Weights of a small transformer language model: width 256, 355M tokens.
MLP neurons of a small language model. Each row is named by its layer, matrix (gate and up: input weights; down: output weights) and neuron, and shows model dimensions 32-127. Each number is 500 + 40 x the weight over its row's rms, rounded and kept within 0 to 999. Numbers have three digits each. A neuron's up and down rows have the sign that makes its largest values positive.
After each neuron's rows, "fires in" lists the words (lower case) most often at its 100 highest values on Wikipedia text that the model never trained on; "fires before" lists the tokens most often just after its 100 highest values on Wikipedia text that the model never trained on. A number after a token or word is its count.

L4.gate260:569525479533434454509441528502513430461511431481496506573504539464413519515556479520549470406532511533482501425459526446500468555450533483521499489487571576494460489488477428514493529472561530527499533459498533540459495547477528550452500512515438513548486484502468452519525492574460465478
L4.up260:492430462484424493463457465559486481455474457483483495543447484510588544486532528502510454451477520456532514433533421518500439505440384464482518469539510430455418505469504547513448487540500508491438532516451494482511473484500491492535577497472527512527492452357506534515523512460512455439
L4.down260:419519547529543556507491467488458493553605531506508544490555492513528442515449424480545538477566440474487446471510479485536561471530531585473542513431465528509565496502513496495511517493503439460576491492528469455499522522477468488519497521455475491459499522559515551444448489505476503537
fires in: "university" 16, "united" 15, "research" 9, "until" 8, "2023" 7, "executive" 5
fires before: "iv" 18, "ited" 15, "t" 8, "ive" 8, "3" 7, "2" 4

L5.gate629:540459527586462546496498473485521525470447548443551460540520455579458584504448582508539526471484457614473476457480507528492500484463455497490535579524479501548499532532423482438444533443567495476565535544554455467483500449585507522550554473509468474623477496480485499522414516480544568464
L5.up629:497533506485537526445449470507482504467493517434512607517516487511493467532508501486449492451491601537558479414527476485507532456426507538535477512552522523511469513467433473522522513563543524470556468566507455501484524583509442529459487500505487524515494482522469475499504421490476458458
L5.down629:492470538524448555502556559458464480520483543425564506490502510472430444480602502440520495458548421490460511495473589541524490485553444489471454583471551585480475465590513515483562493477485470520469515503544507464507540527497470400482532505467536472500483490542527552515458494492505500544
fires in: "rochdale" 24, "robert" 14, "rio" 7, "royal" 7
fires before: "ch" 25, "ber" 24, "y" 10, "o" 7, "b" 7, "le" 6

L4.gate470:460549529514504450520481517504495445555544465497527456540507459487503523424536475579475485469450526513494462506460497428457424433559489546462484463423501520513449436550491493524617516517499475506487511462467572456521502473510457558505402521528467445469532457544505478529580519553542516540
L4.up470:511498507566462532539488493446484551502524481476524518501557518556449467469508513523526417571531503497487546446468496594493487434467553500502476521484498550517531475556451488534442535517457522509563549428449501400494519559517515476479568460457478564437523562490535469545580525515484515545
L4.down470:498469454462511482551467525532500453515496566430499509561455492497544517508460541499499502542543487466547521600552460505482506560513407488481475465493524466556467474513499463502514460507510564598603473523556487524424469469528491429517448458500460504478506492467497520472450510568418518504
fires in: "under" 31, "pancrase" 9, "power" 7, "occurs" 5, "occasions" 4
fires before: "as" 15, " the" 12, "ur" 9, "up" 8, "id" 6

L4.gate178:509442504496475548520531504558518560479457571440465524526543451530578474509500470428513522422502543480512452530499530480510507530377514502480512500592533602550525480554405519505488437566546401505505524563436503509537517447461540534559517500460514540499501533510563436493503466493504526540
L4.up178:424501471506415570489494493490501508467477545515495451411513490473498544503474547483454435527489509486455515487538539504503523542522468514463598538565563496453490505419425543475458512494554551455477485492511460491536520477534418494509532509483504528523548504510547524563424549466418413542
L4.down178:462457513474410489559490486495466468455556493527522484535424521553527436469412449495455460490488494453523510564459444490518511516603496521455458490472569517557518469528577565479522450452470454472507503538549482524533512513573544466513447484508514494503523518484508500507497520540454546512
fires in: "has" 50, "have" 49
fires before: " be" 28, " a" 11, " s" 5, " g" 4, " f" 4, " m" 4

L5.gate40:511530450558519471470540450425490500433535498455504528556469594511449507488536439486497473491523481486505506463443537545467547604495510491536402463441491507484414505487569440547481458531479535454537469476527507478531465505491514544544422507477538578485437484497532500565550495480481495547
L5.up40:560510580478547501531566481426548528452487468465510481491431544538502499521548512501447492486542428480594465542488486458548547444513550524499475550483458478452503509549510500570532480526466526454511532538576474527566518477515443472505520535560582465459462459462467541550482535471486474540
L5.down40:486511461472459481488402540530525422517507527571491526522497463505505444506438585514556519512491508534438498497559458487511437519520476492514539506579568534494551519468445546452524523476551460471522469486490574500459468507507527516420512487452520498520536505546585424490498514539489559497
fires in: "de" 17, "december" 12, "death" 11, "development" 8, "degree" 4
fires before: "v" 14, "ce" 12, "at" 12, "b" 6, "f" 6, "g" 4

L4.gate185:454504456517513525480541486520521503461475479496464495556485515493473500506422463509511459562489463524500375563486516470470417521521508553507545541533523459563507573542503526493505556543518518471482492441510480520442466459553474503489537491426519500526491499496554483476486520491520528526
L4.up185:534493513505488541560506513544508453491474482517468467529573419492493541457541506434504500499538496475563519559537469410470523419516420503502466470416478520580493471443501489481456518475446503511470446448552580517532457449554494445462504466539545519506489457495490466544504440526441530514
L4.down185:463508471548508481526452562547526497563421463489487498428503500565476540436379539492459469513442439465513463461490487540484470596498471503471510484553482474401474518449542490444542479486497502574458475515477497546484539438467481460569472581566563488524543470505532498475475537479472473560
fires in: "population" 21, "part" 19, "party" 17, "parts" 4
fires before: " of" 19, "y" 17, "ic" 10, " (" 6, "s" 5

L10.gate35:509475491477482529490421484397472535503463513547501469497520482475572552499416536487527495540556497521491518454418477557490483429474517509433502496449539529527424514477506426465496491541515529508493469536484525544512450517501480507437537522475463499561423516480453513480401419520542520456
L10.up35:498534473556469433492451431482443474413415519532526512469492531497535522496491496398556524516503476578484451554480525517468564475529500510482461453472535540564428518482568452570541499511527558462457475478528497533560448535481564544471551439511461449520591522543521495539429460539559490538
L10.down35:478453485504535540458513522486591555557485513473504542476532537481484493442516530517476474487511503468498569480549488489523527467435494548408448481488493576530494489467475456531424545485443467515521554477515493474470549474530470452499432574503508432467468425491468512457449510491463523445
fires in: "who" 33, "while" 26, "whose" 5, "what" 5, "miami" 5
fires before: "i" 49, "o" 33, "os" 5, "at" 5, "ate" 4

L5.gate24:508483532518519511536486515496499517548498441468485521508500506515620555491450497554509459483498435551542495469515494474437540537504651497575483527532500526538577485531434521490500509425421540527469511527455498548480501486599467459483537474522515546514485459536473478510452478470512483499
L5.up24:450512487540467499456526486488473470515535551516484403486472498522481515483537529454479487535493520576460533456554568524526473521505403498475511518503501514482518514518517453486470494498512573547564522468517499456444460537476573444498452568416546492514549581599471518467455460477399561544
L5.down24:466527437532561480453489448459418502451470413444409509488479527503498477508496519551539482518545496533489457508487491492439528462510502447533518530594517503489542505529523450468527473457491554520572467405470536537507554468524553506538487472517493487528471452505415542493535488428474583522
fires in: "2018" 11, "2012" 10, "2017" 9, "2015" 9, "2016" 7, "2013" 6
fires before: "8" 15, "7" 15, "2" 12, "5" 12

L4.gate501:470534541549532502555475524536496430519514484501506461437451518570509534520499481507555472484482572518549543429497483422474502515510458471516507546430508588514459493495556556528525486506514529422508486497494486557454514575488499431537481467403516472426568507510528548504458521468465524427
L4.up501:321470529510506545517494455474416461510460552561488439482496506512541501454460439537485460442525560508553524544524471466478542489534460469541486498478519486484492496489522532508518499518473469496481495468491459507468540533530462462534410514470492517505582500474507497491559477528485495521
L4.down501:590493501423488450476422396481524563495570488459453510569521520488502442503548545409465479518542458444472472488516492544492526478502483509491505500541460476494516490524469461469477521455489527520484506473584567425537439481484483496489539514534489431590481492500461547512471492519466445518
fires in: "2022" 12, "2023" 12, "2020" 9, "2021" 9, "2024" 9
fires before: "2" 12, "3" 12, "0" 10, "1" 9, "4" 9

L6.gate166:553504454503482556468559539480528497486483569483524522422468501527484532495433445506472508502500539486581500522493533513496553531463453459488548522563499375423497491493516439472408490483535515545489496521450535581487529474518494556562496439579420428470470552545482505597512447484458456519
L6.up166:432486503568481470474421488460470506446540522490508522513486563522605534551463487531493478514552463503509535482588512509498523526479432441487433466481455472545513487518432518474451503464519534518431454485443493463529527515513480482518568490489560408490501491470375506506459550541435549502
L6.down166:488503462493474472472556459535503481492459506549442509495537493433536509491566535495485498432457449512423486580532518406576384499488580493491484449412512555459525499522536486440474438523521441490484515540520445506565530499545414526518520501554507521466497493413536545502560526534435451487
fires in: "life" 20, "left" 15, "position" 8, "wife" 6, "lawyer" 6, "fifth" 4
fires before: "e" 21, "t" 19, "er" 9, "e," 5, "th" 4

L4.gate546:517531547518465494562477464516556508504487521490516489570423509514484522489485515431547452494468483543451488508464572524481459526549467513454515482494496530495523482522516504490594485516588430434511441548497489510508417518509486487452518493498462422546456454579520474415542467517491438504
L4.up546:475508501516448462535463515506543535487470441501449509478405512476473534451478491479505527569478419461508450487511478541540526556566597490410464496513510498504508439506566510495560505506519538406506491510495495481444467487417532497455389438503531474453479465511498439458569585507471485488
L4.down546:502436446537566537525517514500483479527471482480509454489509511524608470427487411539507546497468436491475540456447434450409594503492510473515522589478489438520457510507485543458438544497450539526530584512514505583508585444503470493512473469540508513540488560452531534545519476485457527425
fires in: "including" 28, "film" 16, "family" 15, "included" 6, "include" 6, "includes" 4
fires before: "ing" 29, "il" 18, "m" 16, "ed" 9, "e" 6, "it" 5

L4.gate441:474448504512493511507524478496514494463482479526490511514478534513537477434499537478496459513558490451491562512478530554505442575476506475532528441502489476481571545510449430503571542405517468510479474466488637570479485550488515495561493514479426445507502466535509426464524458569519502507
L4.up441:482501438494507437500533488515466512519540549521544529542478484472509488505462515496498462474503532456453492515471521550539525553495492471545450552481411542452520467550493506476504533498465443434476494550498524519476525522455510530549538464431506509523512492507501550508495462549434402564
L4.down441:481495475527469528507545495470466487490436519514508486527502481435508481494450470565512539525447466558527485528526488435458539432523487513499477456567544492514585524489427534522445502493482451529534529428479397472482478502492455541457495520565473472482561557467535446458521462472497481521
fires in: "place" 14, "player" 14, "played" 11, "play" 7, "playing" 6, "players" 6
fires before: "ay" 46, "ace" 14, "ut" 7, "an" 5, "ther" 5, "at" 4

L4.gate387:497541528424424499486521501469519475521500451486562498440576463483454539502548459504517490485516455554525475467511476548486498405491485528479486487526447558492527580472445484471526441531511484534504518540483460505460429425570525441493483498431489521464559476599544514467536451473524471495
L4.up387:565487515522582511523476543488504519589476488545411574477528545497483503553516486391519482525506486410431527471518510504525520445553491481520491487540529499506496516580459552521529510582583480439489402442467573496533520552478515469503550531571555477464449451506431494449459493553458525463
L4.down387:532487501451489524417538467490490481495544493463467520498539535483549473437563473501554489507503516518466566518517519609453515501473498479497561479447524519494499484513461396477436424451515479510528479460509566522458437462587410466527520505461476446464523481522514540551565458473459466499
fires in: "like" 19, "those" 13, "however" 12, "whose" 6, "how" 5
fires before: "e" 55, "ed" 10, "ing" 4, "ion" 4

L5.gate139:483506438523464562549429532497558492541495451510516419486480458476521556429466533492456486543502429488445464532456511532477571510497475530483495508462444479564490494559470547513511479415535595498502501449592451444481381485505536499477587473524535398543580470475447494573522560469427489484
L5.up139:458469467472468490529552464570552497526483467489544538469542525430541470511490532492494481486399449528498561442484525462545419535465417513513491542481444484543541522533501519448470542549568503432436486481426417517528571445505483475556587509542584473553497566462494473503505558537482517556
L5.down139:480525444472454507555501556521480524556462508474486437461546492545500466512414500511522514525483468459398492530523555530534527518485579512470500474480530514493481446524494530538572522504511532498480509465581584466465448511548567534473483493476534502505440416513549516562486489516491434473
fires in: "on" 59, "one" 21, "only" 9
fires before: "e" 21, " the" 13, "ly" 9, " 1" 7, " 2" 7, " J" 4

L6.gate189:556530464483550553522520548544494520538485551469564529551575492484501455455461504518601492543494550488523511508535419522522523587497456506499461451500589478524483434460513536469453502498492493536462481496469453435482532475503529521533444522512552547459538411526493482424407524544455493512
L6.up189:474453460488548487526485535461466498495479510456476545527500479530482380501531474464397444477455536512520538547479534448512495493474465462546515486412502512482478477442413526524534500429516506414561566560550537486488460559461472417490551491477466534560513526481478556510501518440506421499
L6.down189:533400399488454485501516500585506567542451517529560510500590532486469447452489504518535531539559538516491508488527455551488515500523506511479460491504589545537570486488562603418456535521532453572504522568449490538493546515491516529483502500503468512504549498476509489450478529547606542469
fires in: "2" 39, "25" 8, "22" 6, "1" 6, "21" 4
fires before: " |" 34, "5" 11, "2" 8, "3" 8, "4" 6, "1" 5

L6.gate390:458460418492486473520510514531502440521507426535513503458534547518460445435479511536519469426487491477481475460475488480508497486498518498503417564492505490471550588481443552464441521583492475526496503507493517549446483438530534513502502535499405458517618483538499492445613502511431561457
L6.up390:466517506484496533489544482462527445488471574490405551488519430520525454529506457497508541553533517451443514532423509462440522403492518400555546428562557543485452545575501461490402481455484516545489499470484499511466503470467535428561491482512587441473412511528468472468507457545559467581
L6.down390:476457507493491473492534545527520550446476559499553405485499518514418534523519519521386501497513461486499446426512474485539459494535488503468387588513470461531449498417426498526525509525583578516536587538530500530560486467520518557493420538494472509508554492487535489480469486526459538486
fires in: "june" 25, "original" 8, "connecticut" 5, "originally" 4, "except" 4, "control" 4
fires before: "e" 29, "inal" 12, "p" 6, "ect" 6, "ro" 5, "a" 4

L2.gate100:535492497392504457450486562510486507551468530521490547565431477492553511509532526470439523482472466463513477515506604554537467531454502415486490503534503512455497440454454475548458537458507531485495427511559481490425494516515497520514536497517486518430475519550519460509462490460521520464
L2.up100:429514472517502449592549480536402529576534471533522491478508481562531532482475595484476518468533472471498476448527465452490481559489528498476496498526544508492445544501418498481494436495452366440510534513476541511510548555480496488482521475554460420472455537438514567496514543508459547534
L2.down100:555527531504409471453540583507510538501515527512479507491498531439588499514457505539485438524493510511541591506505529541459543459522455484507543480503470435543455521462569473541523498471574552515486420523547491475497492435536546513482467525487487451467524523454462421488533475567559463456
fires in: "player" 20, "rochdale" 17, "played" 12, "playing" 11, "play" 11, "players" 10
fires before: "er" 22, "d" 17, "ed" 12, "ing" 11, "ers" 10, "o" 9

L4.gate660:504506523542537536528483505519509533623495551553515479476559492550546400460541495473443478435564533507456478551512518460551607565491457567574485547481486503441572508544441463530473530458518523428454493558516456478463562415503461537510605512531511497502475517516449532512469490461515460401
L4.up660:445451432484494487489456505505513472523438515513401578463468441479439504535451467503468489511458525487507391481492448536438524559489493422532547495471416526562500542552481488458468521522441506439539563525493532550509499507452559494469502512535589500535499475443538561509549503524566538568
L4.down660:547489573494553460486491475532577475567533551498473501470557494476524472501565497452510476488551514518472557461549559518509503532528506587493449568528485506497490445512496486527517463509472488443548504574486458418542514522490494476521472492510489565449522522488545549472453573409558499481
fires in: "no" 27, "number" 21, "among" 8, "administration" 4, "numbers" 4
fires before: "ber" 21, "." 21, "in" 12, "b" 10, "ong" 8

L9.gate365:520504497477529505448545567468543524539454490479566440514540497524536457545555512462535492516533559426478462470428463500468488564500467550524417525488539523441602483520601534550476525515508494487461582503537507513468501499538542499542490588484527487471480461416424465460495494576413601525
L9.up365:467496505513468526528500563445546452518549516476551514486425414463443498452447496495458449514508501551483516524492475471469631488535466482543500504554477561481435496584634511527487403492531461486481426496507460535486494538482493411489566554536465501461462495529517509537461541522528493465
L9.down365:534465494433484460607538471527550547525414471486470455546513468484451577505532507541460589559511508436500499576438488536487457505489532549461502429471484486543526503565465500481486540422453568503531515499519458534480537471504562486452461460423510464484542449427550527536484428474483472583
fires in: "company" 27, "business" 10, "program" 6, "companies" 5, "series" 4, "2016" 4
fires before: "y" 29, "ies" 9, "ion" 9, "ess" 9, "am" 4, " |" 4

L4.gate587:459510510624482542474603476533496557517464498502561526508513502523452461479519527509458502488562567511512444635474463485511476481480570532479528488500520505530473407505486492517511470538459497498501460510504553541481568455490471456570438406497524515406495521474593475460537461539531476505
L4.up587:485548532476544510496470542523473497525524499485425516488404539454509450499506542524540521474496560493568569500449490501430439573515417502518419536522495491427523489510492441536526467463536505452476497569507472436515495494501529439487610516459551457450504459514502511528480509466509516512
L4.down587:445404489531471422499529536473499512462414482536539503487520503487512520510555553529384532509526457520482473540513471487544533513503531470449461481484435545533413513514452543505488519538440553508506560529559501541446533473514462454520557547499441509444502579537530499511477580506488459498
fires in: "this" 36, "three" 14, "music" 13, "through" 9, "those" 6, "though" 5
fires before: "is" 36, "re" 15, "r" 9, "ough" 7, "os" 6, "," 4

L5.gate313:438533594509534470493542479530521494512510547466471468474518473515492538480521543508473522481449472505523537567475402500452484552469524548468507493506543535472514554516513610550526499601488482497461537460528448511433531497555387491465427526504499565496534519529525497481487568510502473480
L5.up313:494446515505582547501517510551565501512530501521432546571461503481407456531522472537442490472511434461506538508433469561473476515519532461497507508530535493528471469493485513416542479595469529500487590462501430455444480501519508519481489515526502541555545539438468520523471540474522477519
L5.down313:477521528538517562513542512534574550483563491497505596505453546485533520460563506454513476465560499466535481437449529505448443501492551516510493461457495484404452520476406507549466513470513472468490498530461515463484558498448526527566432433442478521494407439532532520486539481517554545586
fires in: "1" 25, "5" 16, "6" 13, "4" 12, "2" 7
fires before: " |" 66, ";" 7, "," 4

L5.gate315:497491526536437522504492491476450435495517557512504508538524418526541439484438515529485497544491530478516469518473542475512516511506490481559426523410531570463470537474417556459559485484522477443491527519505479513493517463511483495450481518363396542425444463515491486433481457527535487524
L5.up315:511446547513574504492499485477470554449560434479452495521453526537441481596513420507518643497496493446497522509436526533530461453492525488498468453499535540533500467526559497489500545502495475507511475506564490419482445536482587507440489540496502443467533519513581418499491487521508482535
L5.down315:477562544546498500495546550485493477523505500456495470478507408482498575464507574504493473451495511515507521544453565452494522511551563542492471511480478521502556587452420561511473454504500539514468490541480463490522535483464480441521488504483447481498433449521488538482530549445504449511
fires in: "5" 17, "4" 16, "3" 15, "republican" 5
fires before: " |" 41, "8" 7, "1" 5, "-" 5

L2.gate241:433471462518508599536490502482512550538517515393500544526513482508492507527502493606471571450483487438491507542464472537503518517465530448541471486553599561569482528458398473523489485503465524471539462482541489446507470449560470533542465535558438492498478564568498487540489517466486517436
L2.up241:596380464482518505481525581423462487466562501467517464413500523457470463509481517491440474529469560427402552474565449422495530517490485474507459507492541550601546487497495542486516499492403536458488407480490540501542501518538510528474570521528534466514509537493517479588477463518520511488
L2.down241:509548510424535430533523516557545440437450442545468451547522505514469519496566527457512553524520506508581456423441563537459491517530494516475482541477443444471458532524567636481487535486532494493456498543495533526464445483505474533461498514448462502536434418528519489463525518519571523447
fires in: "until" 25, "six" 8, "society" 7, "rio" 7, "sixth" 5, "little" 4
fires before: "il" 25, "x" 14, "et" 10, "o" 8, "le" 7, "ber" 7

L5.gate526:523505451515469462519519495488481504521556475477527541515429471571533486501480494591471531504418441488420550418492490477479483495477468479475494543521434561460552512516518477427524526454486520422514545436569509555456529470554534440513492562429528520484577567520521464417429520529520488508
L5.up526:510475606485474514498528534421491513548474462503505386462468514496545497561457528505526472473525468486498438453520494532473439508508563569515499469414436483486533527510565510442452436635455544515441498486451504480458509459543475488508464441431513485471509452569473514521434499537495503555
L5.down526:523499485481443469572524564409451509531475579459473500423553509457519422468521514461515550507472566444521493555521532491472494507439454480522463462468513511505518509505548443557518531423491518424442527519474528577442499494454530456570496504476491570508466548425577512561516402505496447461
fires in: "as" 31, "between" 28, "building" 5, "built" 5, "written" 4
fires before: "en" 28, "d" 9, "t" 9, " the" 8

L2.gate174:491535486534571454489534478545497476523527430512542503499530538506523490441415416494494434513526527442425475532509501452416473495514496495514522407518526508458525405475497521520482474444571462522408473473570498536494540476516445496478510533470520499463533467486472477416512453465503526521
L2.up174:543519510550563474579565476499533517546487497497579505510470487440559442490527518518536424521489536410509413499515543510441573493535521524518489418524416549559510429470485520523528493462565506485418504498516538513520454504509505443499500530471504513468441450508503443437476421459552439554
L2.down174:436498549476529488490532534447597516471510553480507553474536528496506441511497589447510500461538512576557528492433522449589490519482469475485461481461456470506448548509579435526505529550374466479495548510504552457466486565452617493561495489505475493499479521496472481565405550496591463465
fires in: "this" 41, "than" 10, "three" 9, "through" 8, "though" 7, "those" 7
fires before: "is" 41, "an" 12, "r" 11, "re" 10, "ough" 7, "os" 7

L5.gate355:479502541524540544480522437556494486541486518526565532490541473526473408501469482496498500573488538479514512498547525516400477474532475518533538458539544517478449496446557504497443552447531496513562445503478522545531547544484498476590469548483487462536527517521491466492549417515406549516
L5.up355:547504484485587517477478553573530556556522433543502600480495506491453508465479492527530505516447503513484589520453536503467495523491487505538488484486478549468552496501529485502472467483495471477476508429546510531451599486493428505508482595480467459472517528511563453477469598497465542451
L5.down355:533512447551444505508487552457452490459542496515493494515543425483484494495470490498486505518456520497580488381470459524489589426523538566375448517511542500536487487501486573537481501538446548516496490471482587501493498476549485519523430490552583453473467475541506498575542469482461514504
fires in: "company" 37, "many" 10, "companies" 6, "management" 5, "man" 5, "chan" 4
fires before: "y" 48, "ag" 9, "ies" 6, "u" 5

L5.gate343:570549466508538567507503546538439512495538487483512474545513515478449531523520463506555530489484476410566493540516493414536423443514459414510513466520554470484464559506441525450466494533527555576503506518531499521465491538463531453494530448535482484525563449498539469490547438453461468475
L5.up343:498500506473477542550456552549479490492499528499578481541490487542515481517527543515547472457535550469475503457481476426513509443491513445482534457477479492426461557459500521497489551499515487548480510492542509525525421541522547456547565486462529557577550490489476568524519420415480454442
L5.down343:533500510453524507432476473494473543551477546436560549426520478451508502484472469486449465494502477523479507511471467517579457478547490466457503558472552491513467498491531516494439480504458469418543459470493476457499555469517506640477421478524491522461486448515497410503475539503536519512
fires in: "1" 26, "14" 8, "13" 6, "11" 5, "15" 5, "12" 4
fires before: "3" 12, ";" 11, "1" 11, "7" 10, "4" 9

L6.gate53:480531555575579432510499439503525542480463435586521520461480551534478507542516507472440473520488505542525445474497509483525560465449496517547547492446434450466543527507535497548419504467600552478506528459527501513399471450519567497487525518578545490490437558464568523595430519500520533451
L6.up53:502505544520555557456478407517515544544511498485536544468442434500530470546453528483530499509552543555442450496553471464461477603460521489534474460474525453516458432544543421562494489573495515533463493494507492546506423455567499462475519547495514459464504454519450504583447463473499571641
L6.down53:462500475504480491451489498574416494438508567526487477471516516456513488453514536491449538493544524423454484588513459543487530466547519533451457463515494541452517509479423470451528467505463461544564464487526425529516552539572453540499483534503463505510499372471589552499482466528515500389
fires in: "this" 19, "through" 16, "three" 14, "new" 13, "those" 5, "though" 4
fires before: "is" 20, "r" 18, "re" 16, "ough" 6, " Y" 6

L6.gate693:524460574546493554482505565476478511592459469519450566541542514525553456508489591497486444509546512443528440531481512493478457446515479564528478505451443491495378530532487526547438455524503501494524444531480503543524523440526545544523464495429510456459501493501469485474454456589505494485
L6.up693:531485460531513506432444489539526541513449535578508556538537440489496490468546523492490495514541530545500525480528502486423474546415489478528517469501477473417494501539500536545502458576463527456590530547453490643463556493480613490442517524402510464497567512477515450519508454490497502556
L6.down693:480438532455536498461498542500462482468461582598544546427488488519411523544545527434526503483534507536454516534466482559499493508454511561463514493460535478448454521555555461510491515485523508453507534476541416543507518529566480482504541528461538576482461447489448485497433423512534478421
fires in: "this" 43, "than" 16, "three" 10, "those" 5, "through" 5
fires before: "is" 43, "an" 16, "re" 10, "r" 9, "os" 5

L5.gate172:517483432511545446464498523477431460508499544507501499466498457465552479625503519502509460494502513533486470525549427543542466480509492481478463548531502581524528547491500544508448502479472479548515529488473578506537463494502450516521486548489495494491508529557580542522537479521481543537
L5.up172:530468496473469503491495484486482488467568547587407486511519476467397534602474454441519481489530442452491510524503539446497513463527515514499550496433550463538475490497499578474547428425574534518474471499541432527463527449434479510491474487607532429480464476543519542508505464474517457477
L5.down172:475531478554520469483506447471492448550616468469476514486503467534531509568528534539492496471527516525469472523539492552504456569538462474532530540505426526562558561481493527453527531528414500469561452457493456465496517515358535443588523450544440590478523534477526535528484565548463487459
fires in: "has" 52, "have" 28, "had" 20
fires before: " be" 27, " a" 20, " s" 8, " also" 4, " in" 4

L5.gate310:560539533474430524525494511464495490535515504547514518494598544467531474501506573521472490551514481468459396488479497512557528496483499510457494504535489519490581592519495498476395519525498497519430454464520505508467465516493470496422511517528576542523578406542442507489465550543487471562
L5.up310:506533522521455530536504556491496553561457535525480532473551529499527468519469554507484522520537471472518401517495421509478515526499478519485504533459565525440499465473550528580492539534473522574510453497517469525509478542411445520474511497477577526537509496533461497476460487470550461490
L5.down310:539508442465544504465464489556537518475518543482469526539471490548460479595512504509492457455498442584482548499526546498538424415520460418500505498465462520526450441525437478502547420476487492450533490485554475456505468468479530476508461475498503477550515530512557478469534539486431546529
fires in: "at" 55, "death" 7
fires before: " the" 19, "t" 19, "h" 8, " a" 5, "is" 4

L2.gate195:542536497582497461480456454494513447517511447500532487483473518510491562471492512498464501504478530528531484507524442475485538477496502632476587533461484556478499469481483416508483551548473474440517573582535512549515522547465493444543509488457492557525512492480579541576508419481446529481
L2.up195:494490453546457486507398443469500472487462513485505495506498466514502516558446485507532483516473515511544502478521507456469503489554460483462511590449417523556536511418467451536454534539530498434503551563464452485537435506554440444496519499513528545517450477467559538570485453469485504517
L2.down195:520499509475523567541505599504491525441505552469511535514513543485428459493533459550507519504570456507492501470464542560476477542463489442466466404548570503489477493561495552520544456437486560531469489443516551463450521526506484558418461517522488498487480518493485464424530531445589472497
fires in: "8" 46, "82" 7, "87" 5
fires before: " |" 32, "2" 13, "1" 6, "0" 6, "7" 5, "." 5

L4.gate471:481493509492491511546622496531535428452504526489472502504531480549532499466493521531455458501546479561515512479503415465416476563558477465496501490507502486488546479450496551458452599459497564515505451513401491495551465495507516474432488492496451546533469450515514532457422479504505514449
L4.up471:499519513485581501439483472502471533522475562524495475501574463518433469404495442504560543539494447522493433469443427527449530558490507480507477449469470497529520540519502544455557501544421542453519510551505460550445460553507543455458487466593464493488470501465522499423533502575525583397
L4.down471:550500534491435510572544536534518437476450524503461556520533495548552555525468401534492513492485530478500531443622578532457527563517478507450503530482549497476436466464462523476438447536574486515504470469464534412477574511481472510577541467509539509470567482493426531493514558520485408484
fires in: "no" 54, "figure" 4, "nature" 4
fires before: "." 32, "ure" 9, "ur" 7, "b" 4

L5.gate275:487479440511488547542492450557510477501501501495540539563481478448460505517519527482485464506523556568487484586506490480495555490531466514457444433492489501531531501502505426574488448466544500443493466510540440430494486505480477521571527487535497532495445516456492489476542454613523499537
L5.up275:542489503529542469483438489464502484508449469462511473488562528461429506455485494482468531481491529566546508562599523512550419476509457481487513424519478577486475495518545482454470505454523519500552472497486541474470512579480484517533526546509474539576509522482448468482485577549534444574
L5.down275:484515497445512489500525528486523540492506486430488510495442398492564442502472538517549504527525477461499493521438481507435470514463523467581470560499567551510474555475493512518487497434497477498425525490475488576504532454480485579539428516478539472474500490451565488523497424507520520462
fires in: "where" 29, "british" 14, "written" 9, "writer" 6, "elements" 5
fires before: "re" 30, "ish" 14, "ic" 12, "t" 11, "er" 9, "s" 5

L4.gate459:546514491521510474490471422560492499482501505586518519575492445514502546513547488532530527534472486484482418501490523512524499507501544509577461443473559481516520515455516547514506507447501558574515486473537508477433554598406516474459519490448545565566544448427442505479477448459496488550
L4.up459:567474534511451467496484576487451440387540488506511449489496564477438586525514427516490410447505541513468563472551514484500459525512492511516480439480525461502470524444521496436488422563540537470486514462486525481531464474501527464565509561477508488434423492528526540554462482484511455488
L4.down459:465489517441515501545477453504491566511496547470519597478502485551506414485544625521501582507485505434540425472465522479558526529466452473506525543532462494465544457495522526532492516442510469548534490543584514564481508608506497482437494484466530496547562483485439489436502480487509532540
fires in: "at" 71, "in" 10
fires before: " the" 33, "t" 12, " a" 5, " n" 4

L5.gate43:440492513582521437483500503526474485509486534511461528546519571507487513492540446481420496460556430498494478507500514564478442532536555514502542470419508475528437533484561545446484504510505526489521459484535560524498472462442496588427517480496487505483493446462454501520564470444557508523
L5.up43:497536477527467568508461421490473506514444507464472470492508485485506474432541594494515483565505408546545529427525470527529532393548514513519468429570426502476554563497513485539550494440493550411476434462507516466461454493463532488485475500524569492550548474526494606449527535454486449554
L5.down43:511432520564527464475449513497508508526474536503565520496517559543543566520444556490449432508509524490489474464502595509528490558443517486460467547463476463523445483535553412495478494556470520545499468564429517574475529462478420512529473486491494507464552529469541390482476496528439445429
fires in: "this" 29, "thomas" 10, "through" 7, "three" 6, "third" 5, "though" 4
fires before: "is" 30, "om" 12, "r" 9, "ir" 8, "re" 7, "ough" 6